python train.py --hidden_size=256 --head_dim=64 --rope_fraction=1.0 --attn_scale=0.125 --bias="none" --init="uniform" --init_std_qkv=0.0295 --learning_rate=0.00157 --lr_mult_qkv=0.7 --lr_head=0.00735 --warmup_steps=299 --schedule="wsd" --decay_shape="linear" --final_lr_fraction=0.02 --max_steps=7508
MLP neurons of a small language model. Each row is named by its layer, matrix (gate and up: input weights; down: output weights) and neuron, and shows model dimensions 48-143. Each number is 200 + 30 x the weight over its row's rms, rounded and kept within 0 to 999. A neuron's up and down rows have the sign that makes its largest values positive.
After each neuron's rows, "fires on" lists the tokens most often at its 100 highest values on Wikipedia text that the model never trained on.

L2.gate267,195,149,252,253,219,249,184,190,207,218,183,228,202,206,179,228,174,229,247,203,209,208,196,203,188,171,230,202,195,192,143,172,184,167,198,252,210,152,180,163,224,211,164,224,230,241,195,195,202,199,280,186,217,242,245,205,183,173,242,202,199,190,223,218,205,158,182,172,204,206,243,277,215,196,244,172,182,245,257,193,194,255,235,204,216,183,231,213,182,132,207,202,202,197,200,205
L2.up267,273,204,179,190,235,171,206,175,152,218,187,234,207,229,178,171,241,177,212,200,190,206,163,190,221,146,221,180,193,211,190,162,194,224,166,138,190,192,247,253,218,190,211,210,146,193,203,228,185,242,217,197,161,228,214,189,200,219,204,225,208,203,258,198,238,181,224,202,206,239,245,218,153,271,191,222,217,223,229,164,209,230,194,204,133,162,150,160,190,205,241,234,232,234,241,226
L2.down267,213,215,204,178,222,212,203,194,184,226,269,184,206,236,200,245,223,172,187,239,156,201,211,206,234,159,222,245,223,212,163,203,170,198,156,197,232,143,182,232,216,225,187,179,178,173,139,211,176,228,199,192,205,217,228,242,226,257,190,266,209,191,212,202,192,199,238,186,131,224,197,179,235,172,220,179,228,216,205,210,240,208,197,256,159,217,182,195,132,142,272,152,201,202,194,181
fires on: "itle", "s", "96", "ase", " Gen", " —"

L2.gate86,207,244,226,205,213,212,211,211,193,213,200,175,205,191,234,175,203,209,178,239,209,179,211,153,167,169,225,207,187,144,236,201,194,213,190,188,155,199,216,188,178,230,204,159,206,188,218,193,194,237,168,216,191,197,140,165,182,252,223,249,211,217,196,183,179,194,227,208,198,173,235,210,193,221,179,196,166,203,174,221,191,122,186,204,192,200,148,228,194,198,185,226,185,180,157,176
L2.up86,196,295,267,239,214,213,215,219,186,166,239,188,177,180,193,234,173,221,245,263,160,152,192,179,173,124,237,198,223,158,271,215,242,230,194,235,173,159,167,210,149,220,188,199,192,185,157,123,191,216,265,218,208,199,159,207,216,224,222,228,193,163,208,206,171,224,181,223,169,201,236,254,207,242,168,165,192,220,221,191,214,233,162,159,188,198,184,207,190,187,207,235,206,172,178,218
L2.down86,179,253,174,215,177,196,213,184,233,206,209,245,135,207,164,240,193,196,216,210,183,211,144,215,249,167,190,215,209,219,212,226,193,203,197,187,192,203,197,173,212,155,181,251,212,211,164,190,205,239,228,224,195,207,154,201,218,195,213,253,229,137,220,208,199,177,169,189,168,183,29,231,214,219,204,252,177,246,183,233,189,268,197,217,211,178,176,228,167,211,214,200,199,223,168,226
fires on: " St", " st", "born"

L2.gate269,163,186,215,199,196,219,196,179,180,171,202,187,206,184,159,182,170,234,224,225,174,181,180,208,193,227,207,242,234,237,207,185,211,195,198,243,234,234,203,167,169,203,169,192,209,177,207,226,184,142,227,225,231,200,269,186,211,203,236,206,210,218,183,133,241,214,187,230,176,239,276,191,188,205,226,188,206,268,186,191,195,245,177,207,243,160,183,178,124,180,172,209,196,199,197,174
L2.up269,212,228,253,214,184,209,181,173,142,227,194,183,215,128,200,174,191,226,219,216,137,177,164,181,233,189,141,245,178,234,221,206,224,188,188,180,204,211,211,171,192,170,170,190,216,195,212,202,188,182,221,178,216,237,213,172,209,234,205,241,195,195,211,221,256,216,126,216,200,218,232,190,195,194,229,211,220,217,257,190,141,225,215,158,208,162,247,175,245,202,177,203,198,184,192,165
L2.down269,212,223,163,209,211,216,212,267,202,172,220,231,226,233,256,190,195,208,226,223,207,204,199,204,119,222,153,243,232,245,187,215,226,106,157,211,201,148,263,212,218,217,174,145,194,212,207,164,167,202,187,165,193,182,201,203,164,207,202,194,225,187,200,144,193,193,223,189,191,158,160,149,248,242,199,190,164,257,178,205,155,201,232,228,179,226,189,157,212,214,244,182,167,198,224,169
fires on: " =", "8", "itle", "ish", "ase"

L2.gate22,199,194,231,203,194,213,199,158,178,220,229,180,181,180,200,196,183,233,217,182,209,201,177,232,247,203,203,212,214,228,229,203,231,194,187,181,272,236,216,157,182,173,196,171,266,188,174,184,211,204,182,236,201,203,215,201,209,222,201,213,151,188,204,178,185,136,191,201,241,207,211,217,194,250,156,196,202,181,236,225,183,226,187,171,209,234,150,223,143,170,190,183,157,232,188,248
L2.up22,199,196,208,229,230,184,184,182,236,240,213,177,212,208,182,234,222,182,219,182,255,230,199,193,171,222,205,194,233,200,203,217,201,190,174,71,254,216,115,203,228,213,209,248,218,194,220,179,236,237,241,186,175,158,175,189,211,213,176,189,164,254,140,189,206,188,209,174,208,220,169,230,146,217,191,203,191,199,117,266,208,190,184,254,220,231,174,205,180,224,212,181,191,244,180,192
L2.down22,193,211,221,209,244,239,191,165,227,228,182,151,206,234,237,218,226,216,194,204,242,199,191,149,238,242,199,167,228,194,155,176,242,273,274,141,272,182,168,184,215,219,278,273,240,226,227,178,166,200,233,196,213,230,171,151,204,234,173,208,209,202,214,195,188,187,192,233,217,209,158,217,187,208,173,221,207,192,207,242,194,228,206,155,186,249,185,200,187,206,103,234,214,241,209,214
fires on: " con", "_", " ed", "=", " app", " organ"

L3.gate112,189,141,196,165,234,246,158,175,164,176,184,164,240,149,207,168,236,227,194,233,191,176,233,167,211,216,198,208,199,205,190,197,162,217,212,244,180,193,167,158,219,229,167,169,230,280,214,215,247,142,204,180,212,215,221,206,235,214,207,256,155,202,123,182,176,199,170,198,229,207,219,192,191,152,229,157,153,232,273,194,231,220,214,214,213,252,253,229,182,213,220,188,184,162,196,195
L3.up112,180,213,143,172,168,204,169,221,130,183,176,151,220,185,251,183,200,209,204,180,206,234,197,183,321,233,241,225,153,201,179,224,192,205,174,197,161,203,189,172,179,228,181,185,170,164,120,234,213,243,160,166,232,215,207,196,203,168,229,233,184,255,178,217,206,209,211,218,215,227,210,160,168,235,211,158,262,209,200,242,212,104,235,222,213,216,197,213,226,236,240,236,182,180,181,245
L3.down112,178,195,190,259,254,207,194,185,234,239,188,223,182,237,199,222,203,141,209,211,210,218,237,212,164,223,224,196,243,180,234,203,216,175,217,178,163,199,243,223,216,193,233,195,179,219,174,154,193,213,214,233,188,231,171,177,169,250,198,181,172,119,211,228,260,206,192,179,184,208,122,204,210,194,148,201,199,216,196,192,175,227,223,190,193,207,199,220,224,167,112,202,185,199,224,192
fires on: " |", " ", "|---|---|---|---", "ate", "–"

L2.gate120,162,181,194,186,201,180,177,186,218,224,232,210,199,212,203,230,220,167,218,189,202,109,212,227,221,236,217,216,201,215,153,213,198,144,150,174,221,130,222,187,234,186,264,224,208,242,250,158,217,206,195,220,158,223,202,260,203,205,233,192,206,166,199,185,213,149,200,167,168,207,224,227,139,199,218,178,142,192,219,179,171,195,184,153,169,172,190,222,183,228,131,186,185,173,201,159
L2.up120,210,217,181,207,165,165,221,216,188,181,232,212,221,208,181,150,160,150,190,191,167,160,211,228,228,197,186,176,216,219,214,219,179,161,176,271,195,179,202,238,196,200,244,193,197,213,250,188,209,210,220,220,234,204,148,200,183,199,225,147,243,186,207,212,200,186,204,163,133,209,209,174,168,182,239,247,182,170,231,195,212,210,148,194,171,216,222,154,209,221,182,186,226,202,212,212
L2.down120,179,199,209,184,226,192,200,236,200,180,204,177,177,227,192,220,168,216,189,165,185,177,180,174,310,204,215,196,197,146,173,193,137,199,121,211,147,219,202,191,195,202,210,174,178,244,260,203,166,185,216,233,214,217,185,184,152,226,223,248,234,185,154,200,190,189,238,157,205,166,97,185,186,169,141,228,159,159,194,208,196,221,180,173,253,167,222,166,191,208,228,220,197,206,221,210
fires on: " =", "ian", "xt", " American", "iss"

L2.gate299,155,205,176,195,235,175,156,211,166,253,196,192,225,154,233,229,230,227,167,221,181,185,195,194,233,179,229,208,153,222,205,244,198,164,252,179,204,218,247,180,173,177,246,234,211,164,190,163,170,153,185,177,222,185,259,228,170,205,187,154,204,263,256,210,188,229,179,239,209,199,212,174,230,209,197,172,159,202,221,189,177,200,178,133,274,196,159,147,158,214,168,182,175,192,180,188
L2.up299,233,220,203,220,208,192,226,241,250,212,218,222,203,231,172,153,157,165,178,248,151,171,166,192,194,175,171,205,223,155,239,183,178,185,212,214,193,185,184,166,151,182,220,215,198,240,186,216,191,209,236,226,216,199,226,213,173,232,271,181,238,210,248,204,173,216,199,245,190,186,193,204,186,195,185,230,164,214,175,186,194,158,155,232,216,150,218,203,206,260,193,198,226,222,165,203
L2.down299,192,253,179,222,213,166,193,207,166,202,190,188,228,174,273,198,203,222,222,193,203,211,188,214,216,175,221,212,166,222,190,190,182,236,206,167,191,140,237,205,201,217,176,204,206,202,167,196,178,175,174,185,236,163,224,190,259,268,215,181,214,239,252,283,152,201,194,217,213,233,243,151,231,217,208,160,203,195,181,221,195,206,206,207,188,165,139,190,219,226,178,157,208,189,169,203
fires on: "au", "oun", "by", "yn", "istory", "xt"

L3.gate157,207,173,188,207,193,185,218,181,159,219,168,138,218,215,181,195,220,180,194,215,224,223,176,181,235,228,219,162,190,224,221,166,182,184,195,237,205,253,207,235,230,182,209,244,171,180,232,197,228,182,171,237,190,194,219,172,175,169,202,238,162,152,191,220,234,251,181,207,209,192,186,210,233,210,203,265,228,217,200,150,225,186,193,163,211,232,232,231,212,219,195,191,224,151,169,194
L3.up157,205,162,200,146,222,123,249,225,221,198,219,195,194,140,191,258,123,212,165,215,165,211,255,189,184,197,180,186,281,193,226,180,204,170,172,203,264,144,199,209,166,209,259,221,191,213,228,203,197,269,217,177,206,162,173,180,205,173,206,195,189,230,226,202,208,155,158,237,195,239,195,148,252,198,172,196,230,251,132,229,191,188,225,206,229,202,170,149,208,200,166,207,149,218,204,165
L3.down157,214,201,217,215,183,168,216,155,215,206,196,189,242,199,156,212,210,200,213,222,161,173,201,227,182,215,202,208,228,190,182,186,226,165,114,145,239,225,168,201,184,194,218,178,176,243,230,173,191,252,192,201,223,211,216,224,218,246,217,205,218,145,237,180,156,220,209,200,157,217,221,156,226,217,214,202,191,234,170,208,188,182,191,207,227,238,134,240,194,212,208,217,221,200,238,186
fires on: " is", " of", "res", " against", ":", " are"

L3.gate178,242,211,201,169,150,189,181,166,152,156,190,188,192,228,159,180,321,191,179,210,173,256,281,204,187,215,190,195,202,235,232,238,198,261,178,185,219,202,187,186,227,162,191,172,211,231,207,220,252,226,171,203,207,219,165,232,194,203,176,200,232,184,176,147,182,182,159,187,201,256,171,191,288,185,182,211,177,198,193,209,182,213,206,172,188,187,220,228,188,195,204,229,178,192,146,182
L3.up178,201,162,207,227,200,187,221,177,214,199,207,230,205,191,184,233,186,152,187,203,188,199,229,227,171,201,214,243,232,155,231,140,217,229,180,190,227,147,168,189,168,221,196,224,213,250,208,209,219,200,217,166,190,185,186,205,211,190,237,190,172,191,241,181,191,237,215,207,179,230,240,196,136,210,224,276,280,209,241,202,151,200,215,199,127,149,178,190,164,228,268,163,204,190,201,171
L3.down178,199,234,273,232,224,214,216,246,165,221,175,217,203,210,196,135,264,212,196,208,208,234,185,202,239,184,193,174,177,196,183,188,238,176,238,189,189,143,183,191,140,246,208,192,228,209,187,197,122,216,164,152,211,230,189,205,218,155,209,202,190,242,190,210,180,172,236,230,167,182,221,187,236,260,185,206,231,189,164,233,149,172,240,218,190,183,232,165,217,233,157,190,192,199,175,213
fires on: " |", ",", " on", " acc", " stud", " and"

L3.gate77,211,141,178,223,232,194,207,190,264,262,224,219,165,183,182,218,231,241,186,175,242,221,203,213,209,176,256,193,266,165,153,243,226,196,213,184,254,210,186,163,174,158,179,203,251,211,216,188,167,190,230,183,217,238,214,205,196,205,198,170,230,249,208,166,225,220,189,119,209,191,210,239,185,228,178,176,146,178,193,171,221,256,194,222,211,173,177,150,169,208,166,158,181,243,165,210
L3.up77,123,208,172,169,213,208,239,225,215,269,225,209,175,197,172,178,235,213,207,188,159,155,184,211,176,155,217,202,282,168,211,211,233,168,175,205,197,220,185,151,149,172,237,245,228,208,173,216,190,188,209,192,191,186,179,237,271,223,172,165,226,204,180,179,219,198,159,97,183,225,183,270,150,200,196,172,212,179,243,194,211,239,155,190,218,200,194,216,171,199,184,174,190,284,209,272
L3.down77,198,193,212,190,190,213,253,211,162,221,194,147,174,188,195,187,287,226,208,179,206,190,190,204,196,188,222,207,235,226,225,218,237,238,196,217,184,191,231,169,138,167,219,193,186,171,203,231,192,208,222,220,258,194,180,195,215,230,189,193,214,217,155,220,196,179,146,187,136,196,255,199,141,256,172,170,198,153,231,189,211,265,158,216,165,194,203,224,213,213,202,210,217,221,194,259
fires on: " ext", "=", " ed", "ype"

L3.gate218,230,193,126,221,227,173,185,146,192,217,187,151,201,271,228,185,199,171,252,257,226,196,207,237,276,210,177,221,200,231,215,216,276,219,212,188,196,231,228,168,181,217,225,185,218,196,180,206,120,180,214,241,231,269,196,226,174,183,162,227,197,225,174,239,167,223,181,222,223,175,193,203,222,191,240,127,157,203,198,187,217,187,168,204,202,218,214,187,197,200,188,222,143,163,189,210
L3.up218,200,244,148,179,213,157,220,181,221,231,171,166,210,227,236,217,236,222,240,272,213,163,218,246,283,201,210,239,232,204,248,201,248,179,166,168,143,191,187,143,220,191,236,179,174,171,212,203,178,158,196,220,215,225,179,192,194,222,162,230,184,230,217,256,207,271,187,169,192,203,154,250,212,213,238,212,186,172,235,175,228,167,208,162,192,192,180,197,188,219,170,184,185,174,189,229
L3.down218,201,214,212,199,237,227,173,219,182,208,227,198,236,247,232,218,217,218,196,221,190,170,164,180,219,194,208,194,252,201,255,217,199,190,229,205,223,184,244,191,197,201,155,217,167,140,199,250,228,188,162,229,195,156,197,148,210,219,153,177,234,241,230,195,224,175,236,214,220,229,140,200,250,209,205,235,220,178,252,256,171,203,219,171,188,205,196,188,231,158,138,166,154,235,164,167
fires on: " J", "X", " X", "ari", "J", " Jo"

L6.gate157,273,171,204,203,191,205,209,172,206,211,241,186,188,221,189,241,197,173,216,201,140,235,204,216,174,233,193,238,129,224,195,239,241,206,208,124,244,136,195,188,181,198,199,202,212,192,250,186,194,254,190,200,192,244,239,209,204,221,160,168,168,185,233,207,251,150,230,180,204,168,192,176,206,237,192,237,161,191,152,209,232,147,140,198,182,226,182,258,152,200,240,194,197,167,219,187
L6.up157,173,192,214,184,195,169,259,217,215,183,226,183,211,208,143,199,210,191,180,208,204,197,213,228,212,250,198,228,220,175,193,233,184,192,202,146,169,247,228,215,201,164,212,284,178,231,209,191,154,255,199,164,223,255,208,149,219,216,222,218,207,189,197,171,169,169,226,172,176,245,189,216,197,170,184,177,207,195,184,271,186,184,201,193,208,219,131,239,217,279,211,163,207,226,205,173
L6.down157,167,207,193,197,187,180,231,239,149,206,231,199,217,154,202,212,229,175,218,213,188,166,218,209,176,237,184,219,162,170,228,144,210,165,153,225,263,250,219,223,233,213,180,177,226,195,216,243,224,194,158,201,198,180,172,212,209,181,235,137,166,216,269,202,168,184,192,202,178,184,268,204,168,170,176,201,212,210,227,188,110,200,210,214,197,188,170,194,154,203,170,196,218,259,256,216
fires on: "ong", "r", "end", "uthor", "ro", " US"

L2.gate9,218,232,194,197,231,238,227,189,221,246,220,231,169,185,203,202,219,194,202,136,218,220,192,205,177,231,238,167,162,168,172,201,168,206,195,154,196,227,117,207,241,230,264,276,196,208,217,257,201,213,227,209,204,159,218,184,187,146,172,206,274,171,161,183,159,260,176,209,233,225,214,275,211,232,152,211,152,180,173,267,222,226,189,183,178,188,186,231,202,221,172,175,190,224,167,213
L2.up9,230,183,241,145,241,212,205,183,174,225,140,242,207,190,178,199,275,225,223,212,209,170,220,215,220,167,174,196,178,210,204,215,172,219,168,132,227,185,172,152,196,204,163,162,220,167,216,166,187,240,199,229,184,216,161,216,200,236,184,201,187,170,156,218,206,174,205,131,204,208,215,190,207,132,222,206,223,203,203,130,186,192,182,176,156,217,211,214,188,176,288,208,213,224,232,181
L2.down9,217,204,166,183,172,206,168,201,198,225,241,243,203,221,192,176,201,149,214,250,211,185,174,250,182,220,215,231,204,219,219,185,195,214,244,182,196,202,218,219,234,261,204,250,205,272,194,210,207,203,242,219,168,167,237,226,243,196,206,212,211,166,195,145,223,230,136,161,233,230,364,178,192,232,197,191,198,256,237,195,177,226,237,184,178,174,207,201,191,210,254,158,204,193,175,179
fires on: "m", "=", "a", "pt"

L3.gate43,165,183,208,206,231,213,164,173,147,248,211,234,222,203,194,180,209,229,197,246,254,247,200,223,191,201,201,240,134,203,178,221,213,198,189,142,185,191,180,170,226,204,205,204,165,180,236,186,225,207,189,161,187,256,232,223,201,258,195,136,204,232,217,189,217,244,260,146,192,213,179,211,182,196,214,261,197,184,158,195,167,193,172,177,184,199,161,181,196,160,154,174,188,204,145,207
L3.up43,212,208,162,172,177,166,218,192,232,213,162,175,213,195,186,245,263,159,201,202,214,189,215,174,212,203,196,208,201,243,179,291,210,214,191,118,182,272,202,199,200,195,224,230,205,236,255,217,238,215,144,267,181,182,224,155,212,188,149,239,154,185,191,230,275,211,190,148,242,154,190,254,195,207,146,194,175,217,177,192,261,189,168,199,190,247,170,178,159,198,204,181,163,180,194,239
L3.down43,201,171,166,213,188,145,207,200,160,137,176,240,210,235,223,124,188,215,183,188,165,200,221,222,225,249,229,253,201,185,241,216,207,174,249,251,205,133,196,226,214,179,157,158,243,216,232,201,210,130,192,181,149,227,215,139,195,194,210,188,192,241,174,171,215,185,194,173,198,209,225,198,173,187,209,173,178,230,216,180,214,209,236,225,204,232,245,208,190,150,211,186,196,149,234,214
fires on: "ity", "D", "ash", "ance", "]"

L3.gate109,217,178,205,191,243,143,213,136,175,137,221,248,197,179,192,200,187,207,192,198,203,166,224,213,206,191,217,244,197,188,237,219,224,224,205,181,199,174,211,200,187,180,138,228,208,203,173,225,214,184,244,194,203,208,186,165,237,161,184,181,207,194,209,177,240,197,211,207,204,253,205,139,149,177,238,211,168,227,214,222,191,175,248,203,183,125,218,173,134,199,269,192,190,234,173,190
L3.up109,214,190,213,192,228,189,215,234,227,186,166,202,155,247,252,221,198,121,197,192,149,207,159,215,211,215,177,171,201,215,180,261,211,124,199,181,231,172,243,167,145,170,235,166,215,167,238,219,210,205,161,205,187,202,187,188,158,189,197,239,176,171,220,168,227,177,240,188,188,208,183,166,148,266,199,215,187,165,219,207,182,100,225,176,176,200,178,201,207,208,193,202,166,211,211,218
L3.down109,193,188,161,159,216,180,183,184,238,201,226,213,182,171,185,173,177,220,206,188,152,194,201,174,218,180,162,236,211,224,223,179,246,243,200,117,217,168,219,164,234,184,192,180,181,171,129,214,223,155,190,224,197,215,237,193,171,168,203,256,193,195,244,178,213,203,198,179,164,191,256,190,220,179,163,192,217,241,150,181,204,247,168,174,195,250,212,193,187,213,192,260,203,209,158,240
fires on: ".", "1", " and", "ious", "ric"

L2.gate310,209,149,158,258,243,221,199,185,210,189,243,213,208,218,192,192,187,222,234,201,227,236,210,162,247,161,163,223,211,110,188,144,203,221,236,238,194,173,200,220,143,236,187,188,210,256,180,170,189,222,228,246,205,201,234,178,162,223,229,193,216,183,233,162,166,163,205,229,154,160,205,221,238,205,227,181,178,223,233,201,189,132,232,233,225,250,132,208,226,185,203,248,134,162,216,216
L2.up310,188,170,182,254,207,220,228,200,205,191,261,190,194,202,173,210,213,243,247,225,189,183,236,193,246,193,171,217,206,147,254,159,212,178,213,223,201,145,192,199,142,219,208,228,237,250,206,192,188,234,251,249,214,204,224,222,198,242,182,178,190,171,236,192,173,169,194,220,134,201,185,226,223,193,206,206,235,213,251,197,206,166,175,190,215,262,135,187,239,200,192,197,164,131,244,215
L2.down310,175,234,173,193,187,170,231,183,194,177,204,172,215,209,185,187,167,208,231,176,222,238,151,204,211,211,203,190,216,141,203,199,192,204,120,213,227,178,169,209,210,175,167,217,174,267,188,184,179,193,199,245,208,194,235,220,200,238,206,188,190,221,191,175,244,207,189,172,172,167,39,196,178,207,218,205,214,246,231,202,172,141,196,164,171,261,173,166,210,232,203,206,209,126,218,248
fires on: " par", " Par", " Bar", " met", " May"

L3.gate289,195,155,236,231,190,201,189,186,234,232,240,171,185,179,202,218,194,212,190,241,150,197,201,252,207,212,137,170,193,195,183,200,168,196,185,214,221,139,164,241,200,193,208,145,199,225,172,201,235,198,221,208,187,203,187,214,201,221,199,217,212,212,227,212,171,148,162,122,202,203,188,202,227,245,206,213,220,195,227,212,209,201,177,208,167,210,151,253,260,207,216,293,210,228,176,191
L3.up289,232,229,235,190,233,197,187,175,244,228,180,193,221,193,223,300,197,202,222,198,198,186,233,176,174,207,254,184,212,235,180,224,216,177,187,135,220,201,175,217,208,216,203,290,187,204,234,145,192,203,234,173,180,204,188,200,202,208,239,213,153,227,285,192,211,248,223,160,152,261,195,254,217,198,224,213,165,226,157,206,215,282,202,182,183,172,180,182,164,208,197,191,228,206,192,199
L3.down289,201,192,215,222,225,234,229,216,211,207,205,189,188,168,197,189,213,160,188,210,212,208,233,174,239,158,193,197,194,212,219,172,144,144,170,222,167,209,201,242,226,261,176,170,242,173,205,195,154,220,177,219,206,189,213,246,206,185,223,171,219,250,189,188,219,202,205,146,170,248,218,189,248,191,195,208,156,231,181,238,160,195,255,191,212,191,165,186,159,243,241,131,231,225,248,208
fires on: "ation", "est", "ations", "ents", "as", "ors"

L3.gate100,207,175,188,188,184,178,145,163,152,234,187,199,156,139,178,228,215,207,234,241,153,172,185,200,207,193,241,215,185,207,155,217,184,193,232,185,214,188,220,191,139,171,164,228,189,268,207,244,236,139,169,218,190,251,235,197,189,205,193,240,185,223,251,191,221,204,193,204,203,217,233,166,205,179,209,193,220,189,279,175,160,221,220,160,191,151,211,189,199,203,227,189,181,207,173,187
L3.up100,208,178,204,204,170,188,229,221,219,191,195,203,221,232,215,159,200,196,168,234,149,191,192,200,265,204,207,208,177,205,229,213,208,187,159,234,118,201,225,206,210,245,227,173,173,178,172,204,205,240,196,206,228,226,173,212,210,198,214,229,211,157,221,195,226,192,156,247,144,165,186,139,263,228,162,254,216,162,191,200,185,127,175,179,213,200,229,211,233,248,222,233,178,181,204,187
L3.down100,231,221,239,246,303,179,198,224,222,205,186,215,220,189,190,239,212,194,206,175,186,187,157,212,210,219,233,280,159,190,154,231,196,192,244,187,211,149,105,182,210,208,227,201,203,190,147,221,149,233,206,150,184,176,184,190,205,209,211,287,246,195,231,214,198,207,236,184,179,210,220,186,122,235,196,198,233,234,169,184,210,209,176,227,201,224,230,193,203,173,231,211,184,173,217,219
fires on: ".", "-"

L3.gate202,220,146,194,209,250,254,187,176,129,177,175,210,185,186,237,133,178,152,196,156,193,195,179,208,211,207,239,218,172,187,224,167,229,173,215,276,230,218,240,252,179,208,166,209,201,192,214,190,168,161,220,223,184,242,221,233,196,264,178,209,190,185,218,177,222,228,199,230,176,187,240,179,205,218,184,249,225,187,245,155,192,185,214,169,181,169,182,204,188,234,225,289,247,177,180,176
L3.up202,145,209,202,170,149,132,144,218,223,225,138,247,201,179,147,188,177,205,205,217,196,221,206,184,158,209,170,215,228,212,172,209,227,159,190,183,182,167,214,231,222,210,205,107,161,181,216,219,160,242,238,219,139,159,183,185,183,244,206,228,213,168,180,232,150,219,212,213,262,174,190,248,186,224,153,209,229,171,227,145,218,227,222,207,159,162,203,233,204,168,220,214,188,219,173,148
L3.down202,197,251,241,214,210,163,181,168,250,171,230,188,199,250,220,218,187,173,211,257,174,234,196,196,244,217,186,200,234,209,170,246,193,198,40,191,210,177,234,209,170,209,210,176,206,195,214,248,217,216,203,208,233,204,203,218,189,185,209,165,207,215,191,204,196,175,227,160,258,216,224,240,195,178,191,162,242,228,235,204,230,217,213,203,182,195,225,221,169,215,192,184,199,216,223,195
fires on: ":", " /", " is", "=", "op"

L2.gate186,195,177,178,215,255,212,199,184,205,245,235,227,188,198,200,174,229,188,201,153,176,164,182,140,167,262,248,200,239,213,156,276,190,230,192,173,226,182,176,275,125,161,199,192,175,217,198,201,213,254,209,227,210,192,204,192,198,220,181,227,208,191,166,157,176,162,192,232,230,184,199,262,243,233,148,213,209,202,169,213,196,218,186,156,238,238,179,224,167,206,219,219,145,264,166,149
L2.up186,199,204,194,221,249,181,208,197,195,231,238,234,183,194,204,213,200,184,193,166,198,173,174,146,157,251,197,210,248,204,147,246,184,228,189,198,230,158,152,267,120,131,188,194,175,203,195,209,193,245,235,212,192,167,205,190,215,232,201,225,229,168,203,157,176,169,189,198,207,195,187,261,259,235,143,222,204,196,190,199,198,215,193,147,228,211,213,204,185,180,205,227,143,265,198,159
L2.down186,206,216,195,199,228,194,243,198,244,246,235,210,156,216,181,208,207,196,219,170,184,178,161,145,220,203,201,205,233,219,198,228,170,209,213,172,172,199,161,238,190,146,172,184,165,190,176,189,186,257,220,228,204,204,177,175,182,210,211,270,225,188,200,199,215,155,205,198,206,192,46,223,236,281,144,237,176,180,185,176,213,242,170,150,200,186,196,226,199,178,253,188,190,230,186,220
fires on: " st"

L3.gate62,220,179,170,217,213,241,220,159,117,146,201,178,163,174,210,125,170,205,234,203,211,214,217,167,220,173,173,253,181,219,218,206,210,176,242,261,242,246,183,179,197,254,153,177,221,176,252,189,163,148,194,240,221,215,222,232,169,173,249,225,242,186,165,200,191,182,230,194,212,171,195,223,211,239,188,234,165,285,223,161,221,211,162,206,218,192,190,204,162,158,143,238,168,246,185,180
L3.up62,198,204,231,190,198,230,244,190,169,191,209,167,197,217,160,222,135,284,250,204,250,205,157,228,183,162,211,197,222,180,251,201,215,225,211,230,188,202,149,212,175,238,221,227,195,208,220,190,188,178,222,238,230,194,192,213,208,205,195,198,213,191,179,247,183,244,188,221,174,200,205,186,190,225,174,266,146,239,203,208,203,158,203,192,226,171,235,159,192,170,199,175,189,185,205,192
L3.down62,214,215,171,211,257,254,225,138,196,151,222,176,224,238,226,197,211,228,161,202,226,245,173,217,180,230,162,180,230,222,213,184,178,189,187,217,182,182,180,196,247,217,212,229,203,234,262,239,182,212,180,186,198,191,167,253,288,212,231,211,195,207,218,195,196,208,263,217,212,225,89,183,227,274,230,186,216,216,161,242,204,233,229,206,208,196,233,157,161,219,207,233,217,173,178,255
fires on: "J", "1", "in", " J", "58", "0"

L3.gate277,216,207,204,206,191,179,203,218,189,225,197,184,239,204,214,191,218,240,237,144,255,201,176,243,218,260,238,192,209,155,212,245,219,224,189,172,191,203,177,219,239,171,223,259,252,289,253,179,250,256,172,184,186,205,189,196,213,196,192,219,199,218,192,181,188,229,181,196,201,220,213,236,158,214,261,230,196,181,174,172,249,246,196,191,195,200,159,177,145,203,168,194,218,209,165,217
L3.up277,241,193,148,147,214,233,209,178,197,204,254,180,205,191,245,217,239,130,213,200,167,217,177,206,210,227,199,214,202,230,183,221,190,177,195,130,220,182,167,175,194,227,182,222,172,161,232,208,237,243,237,191,191,183,188,209,246,217,185,203,205,233,219,155,180,130,163,183,224,230,190,194,128,248,197,213,230,133,137,219,193,191,207,195,183,236,180,228,170,155,172,194,180,260,201,216
L3.down277,178,165,205,253,179,159,158,270,200,216,187,157,215,230,150,242,241,209,211,219,218,196,201,216,216,180,204,202,199,222,204,230,286,197,220,217,133,198,225,201,157,204,182,223,234,225,223,177,272,211,236,208,143,198,149,190,222,201,202,181,206,185,180,176,179,191,182,208,241,156,212,198,246,187,202,245,178,207,267,216,257,198,211,219,229,237,143,190,248,187,146,248,186,140,232,226
fires on: "m", "ium", "is", "us", "=", " information"